MLP neurons of a small language model. Each row is named by its layer, matrix (gate and up: input weights) and neuron, and shows model dimensions 192-287. Each number is 128 + 32 x the weight over its row's rms, rounded and kept within 0 to 255. A neuron's up and down rows have the sign that makes its largest values positive.
After each neuron's rows, "fires after" lists the tokens most often just before its 100 highest values on Wikipedia text that the model never trained on.

L2.gate678 [150 133 123 127 132  52 107  94  94 124 112 181 106 152 156 199 124 119 129 130 140  86 159 185 118 150 185 104  73 141 116  93 143 125 154  80 158  62 155  99  86 130 131 127  84 153 113  90 140  40 137 121  86 166  93  49 202 173 100 139  75 147 156  95 207  92  86 132  84 143  85 146  76 197 165 130 153 114 115 135 133 125 152 144 135  98 165 108 119 151 116 100 148  99 133 120]
L2.up678 [133 126 204 132  81 113 123 126 114 181  82 120 193 118 140 101 136  94  67 168 102 189  92 139  97 105 112 110 127 148  94 131  76  71 150 142 100 113 123 143 133 170 104 105 151 139 132 152  58 141 130 135  92 115 104 167 147 136 214 162 154 141 105 148  92 111 117 145 163 126 150 107 159 109 111  51 109 120 109  96 118 153  89 176 129  80 157 145 131  96 155 179 127 133 114 183]
fires after: " Ma", "M", " can", " m", " La", "c"

L7.gate567 [149  71 100  48 115 129 175 142 138  84 135  71 129  98  79 110 138 127  47 142  55 120  98 166 135  87 207 141 149 112  71  96 179  83 105 140 144 156 115 132 159 145 150  96 141 131 168 139 146 125 127 107 162 143 126  82 148 167 115  70  79 147 156  92 133 116  70 118 129  75 173 152 107 114 118 156 180 206 170  88 112 109 177 100 148 127  92  82 102 175  75 109 125 129  90 161]
L7.up567 [132  97  79  96 148 118 168 145 143 186 133 128 125  97 154  98 109 180 124 102 158 130  91 143 176 109 139 124  90 145 141  84 135  92 106  92 130 138 165  99 136 110 149 114 122 128 165 203 158 162 172 194 122 141 114 149 172 146  79  78  79 166 138 143 111 128  94 120  88 121 151 121 116  63 124 190 156 140 190 153  66 135 145 132 153 128 129 135 171  51  70 126 164  74 115 154]
fires after: " ", " f", ".", "|"

L2.gate532 [132 150  64 144  80  70 136  79 143 137 130 159 102 101 125 106 115 147 146 148  88 104 194 103  93 132 143 176  78 178  65 173 155 128 106 126 173  94 116 154 120 145  85 112 127 116 159 120 155  96 151  73  93 122  88 111 150 150 180 120 108 143 127 117 195  55 144 140  85 148 144 103 156 112  84 142 148 128 136 148  84 189  90 102  81 147 152  67 127 116 162 133 170 108  95 124]
L2.up532 [184 148 152 189 104 126 108 106  43 152 135 183  83 159 121 190 122  95 136 145 115 105 134 110 127  98 161 119 115 145  99  95 166 106 176 133  99  66 125 115 253 158 132 112 172  81 140  92 166 142 130 126 177 109 111 116 136 163 140 122 139 168  81 109  87 136 153 101  96 166 145 114 161  80  88  95 123  90 137 118  94  78 100 148 171 126 158 121 111 125 161 158 176 133 115 110]
fires after: " Ma", "M", "T", "ma", "l"

L6.gate150 [153 115 134 120 132  86 166 116  83 103 121 161 112 108 120 141 151 192 113  76  69 109 104 159 117  77  96 136 159 160  94 155 133 108 162 126 168 181  97 144 173 159 129 119 106 160 110 167  58  33  96 122  93  90 119 160 123  81 114 173 154  94  88 129 106 127 114  96 109 102 194 122 158 158  40 157 127 137 141 108 124 130 127 141 127 157  92 102 113 127 128 123 137  81  63  64]
L6.up150 [ 91 136 168 162 113 116 112 136 127 154 153 113 160  72 140 115 118  72 147 120 111 120 114 159  90 186 137  75 160 101 138 102 123 122 109 177 186 126  98 152  79 177 138 105 149  53 134  99 142  78 135  99 154 104 136 169 161 151 109 162 121 118 131 182 156  82 185 136 119 117 112 159 133  71 126 119 188 130 161 133 185 119 189 134 155 126 131 101 116 127 217  85 124 138 135  87]
fires after: ".", " (", " un", "[", "\n"

L4.gate287 [144 100 101 137  92  93 123 107 117 124 132  92 173 227 114 114 201 153  90  62 127 156 101 151 122 114 106 125 170 163 131 140 112  64 136 104  82 109 145 145 156 121 142 189 115  82  75 153 145  95 153 146 171 117 138 100 160  95  48 115 129 128  93 124 112 158 124 140 123 115 147 148 153 175 107 118 106 112 114  90 117 173 110 116 111 114 111 125 152 109 124 122  72  91 125 174]
L4.up287 [ 98 151 171 186 109 166  84 155 134 143  92 120 166 130 142  96 141 137 118 129 144  55 150 176  74 117 136 116 153 130 161 119 120 122 105  48 172  62 111 102 132 158  87 101 186  72  94 188 141  89 164 134 207 146 142 145 145 158 150 109 137 180 148  61 175 142 111 134  90 130 177 144 120  96 149 150 136 110  99  88 171 138 137 107  85 172 179 112  70 133 102 140 154 150  87 107]
fires after: " ", " (", "\n", " \""

L3.gate545 [168 184  94  66 158  95 187 133 129 100  95 140 105 141 154 165  91 145 134 124  99 155 170 130  29 116 192  90  73 176  63 112 148 119 118 118 210 104  80 127 197 131 116 174 120 101 150 131 154 156  99 113 149 162 105 115 161 132 113 136 103 144  93 158  98 154 149 102 132 163 148 204 127 197 152 167 159 111 116 193  71 133  98 147 121 106 141 117 115 150 109 131 157  61 127 139]
L3.up545 [108 103 132 167 180 119 102 148 122 173 123  97  89  72 121 153 167 146  87 113 137 135  99 148  89 108 163 113 136 160 164  99 136 148 108 133 116 145 103  91 188 123 119 176  94  79 171 137 102 148 129 119 180 144 111 147 131 122 112  61 166 158 142 139  98  66  86 140 130 186 112 206 120 144 148 155 108 174  83 184  94  39 148 150 151 120 184 155 103 160 138 130 111 157 132 134]
fires after: "t", "T", "l", " pro", "co", "tro"

L2.gate165 [106 135 117 109 122  85 103 175 124 163  87 148 125 176 141 165 115  99 144 118 112 123  75  71 119 122  95 200 103 130  69 103 114  87  99  62 157 137 135 116 171 160 133 102 147 105 127 118 121 138 106 139 131 164 108 157  75 154 151 150 135  57 124  81 139 150  83  87 163 106 132  99 193  85 122 147 130 129 163 134 132 196  85 103 126 147 136 140  61 173 114 116 223 146 117 121]
L2.up165 [165 155 109 101 117  75 164 114 166 170  92 111 139 137 145 169 120  81 207 176 118  97 133  82 101 154 117 184 105 133 102 104 113 121  83  77 134 153 104 123 192 148 124 128 143 103 191 108  90 112 135 139 126  88  97 115 143  81 190 122  84 101 120  97 121 131  79 119 121 101 149 168 165 122 145 161 129 165 159  87 160 173 113 102 153 181 140 142  74 155 120 101 230 160 149 130]
fires after: " con", "p", " pro", " in", "st"

L6.gate524 [ 97 177 100 199 106  89  97  83   0 149 121 110 119 134 115 102  88  84  87 148 105 156 128 128 109 165 162 110 137 161  97  88  78  93 132  98 128 120 151 120 149 118 135 128 150 155  84 140 122 126 136 122 121 112 147  91 155 156  93 140 123 122 213 145 139 194 125 112 101  85 102 137 108 107 118 196 175 176 142  91  65 135 171 177  99  86 127 122 188 176 182 145 141  96  94 135]
L6.up524 [125 155 130  86 149 101  79 117 103 134 157 176 123 155  96 103  76  95 125 100 116 112 148 121 156  95 171 143 152 116  99 123 133 153 109 133 101 182 106 125  94 134 183 164 118 146 118 198 142 105  98 133 147 119 151 141 177 128 117 132 133 137 124 155 134 100 167 128  81  94 172 150 158 127 129 140  76 143 158 174 141 152 160 110 141 139 157 111 139 119 132  89 122 129 142  96]
fires after: "li", "a", "com", "or", "s", " se"

L13.gate88 [ 63 127 112 118 100 114 138 130 151 124 119 139 171 177  87 124 110 119 176 186 110 143 107  58 171 124 141 172 111 156 165 132 121 155 166 117 129 130  85  80 184 163 158 129 132 150 143  93 142 141 132 125 134 114 112  85 155 150 115  98 107 102  59  65 113 120 124  77 130 143 127 121 113 144 149 124 105 115 127  65 151 132 176  95 129 138 131  86 119 129 150 115 164  82 142 119]
L13.up88 [111  93  76 142 127 158 166 166 143  65 228 139 128  77 115 104 108 149 119 129 146 157 138  94 195 116 139 166 108  76  71 101 132 108 103 119  99 138  67 160 156  96 145 137 124 141 133 150 124 150  90 115 142 188  88 160 214 168 183 105 163 114 142 162 107 157 120 127 129 100 100 140 124 128 139 115 127 104 128 118 146 150 169 119 108 103 100  40 114 158 163 116  90 117 112 118]
fires after: " a", " A", "a"

L13.gate358 [ 62 169  98  57  66 106 110 145 178 166  93 157 108 138 153 137  91  60 124  94  71 175  36 117 161 159 105 130 167  67 131  86 118 149 138 160 141 147 110 114 171 132 119 126  91 162 128 149 148 144 141 144  83 144  91  33 149 143 161  92 140 149 140  44 123 106 113 138 112  83 130  93 193 120  87 176 173 109  87 146 166 130 149  99 147 167 145 143 131 114 132 116 205 178 170  45]
L13.up358 [109 107 134  97 142 105 198  99 125 136 111 178 137  29  77  88 141 125 158 129 176 107 108 116 115 162 111 201 126  79 145  85 154 154 131 148 129  95 156 129 154 134 151 101 110 125 120 122 139 118 118 114 170 151 146 124 126 153 134 111  98 137 129 148 114 153  88  86 104 140 113  95 172 125  90 166 158 148 184 136 102 116  86  98 191 181 138 135  88 171  26 108 122 139 116 181]
fires after: " ", " in"

L3.gate518 [131 155 100 137 101 136 162  98 126 115 126 149 145 160 165 165  69 144 172 108 109 165 123 183 130 119 160 163 137 135  69 164  71  80 159 103 107 130 125 146 109 126  97 151 179 145 109 122 183 147 118 135 155 140 131 122 133 152 217  86 133 134 155  66  94  94 172 111 155 115  95 125 183 109 149 114 129 142 153 142  71 116 148  94 150 124 162  93 162 170 175 144 133  82 146 187]
L3.up518 [149 102 168 194 117  75 155 147  60 106 121 186 178 127  63 120  93 137  88 121 114 135 149 146 143 162 138 172 124 154 110  95 164 130 158 134  83  48  96 113 127 199 130 111 146 130 148 163 166 175 128 121 174 139 111  67 144 142  85 163 123 104 168 117 118 109 125  87  80  90 146 148 105 127 170 113 104 121 139 128 133 127 110 154  75 118 126 145 146 122 124 106  58 164 107 164]
fires after: "M", " Ma", "A", " Or", " vi", " Pla"

L3.gate133 [139 169 120 179 149 123 176 154 140  82 128  94 129  84 153 160 160 210 135 129 148 108  97  85 145 105 138 116 155 157 112 100 102  90  94 104 122  80 117 113 141  93  93 115 136 146  89 147 142 120 158 166  99  66 157 123 167 148 112 118 116 129 123 142 113 147  78 144  86 181  77 143  88 159 130 145 172 128 102 101 151 141 151  99 101 100 159  98 116 215  81 157 192 175  49 108]
L3.up133 [123  64  87 134 109 120 149 168 156 145 137 146 114 137 126 129  93 186 152 105 111 136 144 102 127  89 111 196 194  95 116 107 155 169 162 133 146 166 158 100  95 146 139 156 119 123 112 101 152  93 135 153 166 133  69 152 168 141  87 146  91 101 157 131 125 153 128 151 155 111 167  59 105 188  92 190 155  99 193  66  97 122 147 143 137 179 100 121  94 184 115 180 154 152 127 117]
fires after: " W", " B", " E", "B", "W"

L7.gate721 [211 101 129 117 171 124 107 101 159 197 157 151 129 197 101  87 151 110 114 101 173 136  45 149 121  89 138 146 134 201 100 155  85  94 130  98 171 107 160 154  64 114 140 124 163 132 107 136 155  87 115 131 129 138 179 161 154 139  93  96 148 126 137 159 164 103 134 154 179 134 167 121  81 113 178  93 138 123  87  98 181 174 120  96 124 162 143 128 107 181 134  66 160  96 113 176]
L7.up721 [162 124 139 102 137 151  95 116 151 200 174 124 158  82 142  90 151 219  94 134  78 106 121 129 124 173 129 115 144 132 122 214  97 134 181  76 116 119 104 152 126 112 110 110 135  57 171 128  77 103 117 134 106 184 106 121 119 183 118 120 118 134 132  98  54 108 142 118 107 126 108 106 122 107 148 130 105 168 121  70 154 123 165  95  98 131 133 119 132 106 137 151 197 113  88 107]
fires after: " Ch", " m", "em", "man", " ma", "an"

L3.gate160 [119 161  64 135 156 125 133  62 103 117 183 154 174 162 122 112 125 114  55 172 172 200 117 100 114 147 142 151  84 192  88  88 109 105 107 145  34 104 174 109 174 122  78 129 117 115 135 127 139 143 104 113 103 137  92 115 124 109 116 138 177 132 163 157  71 201 100 155  74 123 179 137 102 103 118 123 122 151 167  88  44  96  93 107 171 185  34 151 132 166 148 100 110 143 137 152]
L3.up160 [ 65 124 129 107 116  97 100 159 113 145 174 151 144  79 124 116  84  99  63 106 102 159 122  73 172 155 103 160 168 131 135  92 196 122 172  84  88 110 167 145  62 177  90 116 103 127 100  88 109  95 149 132 155 131 106 155 151 158 167 167 105 114 104 108  76 123 153 145 162 154 168  99 150 167 100 128 111 191 145  89 155 142 139  95 153 102  96 151 137 145 133 138 141 102  74 178]
fires after: "er", "r", "ci", "or", "equ", "li"

L2.gate8 [116 123 155  69 105  98 164 123 122 141 154  84 112 100 102 121  95 105 169 101  94 125 117 174 149 140 143 133 121  93 175 113 118 173 123 200 147 136 164 112 149 103 198 127 126 115 210 133 113 135 162 143 151 123 159 104 141 105 143 137  79  99  87 135 171  77 187  89 120  70 181 119 109  90 123 174 143 167 148 149 140 100 250  77 115  71  88 118 164  60 156 146 103 114 109 160]
L2.up8 [129 108  98 103 120 149 144 111 148 127 161 143 183  97 128  84 140 131 169 102 166 107  79 128 157 160 118 171 158  95 105 190 131 126 121 114 109 119 166 155 132 198 164 166 178 148 128 126  62  95 159 123  98 109  57 140 104 197  73 185 102 113  89 106 138  99 142 100 114  65 139 116 165 121 131 172 155 134 118 125  84 111 129 107 132  63  63 142 106 111 102 164  86 148 115 223]
fires after: " ", "Q", " un", " St", " K", "equ"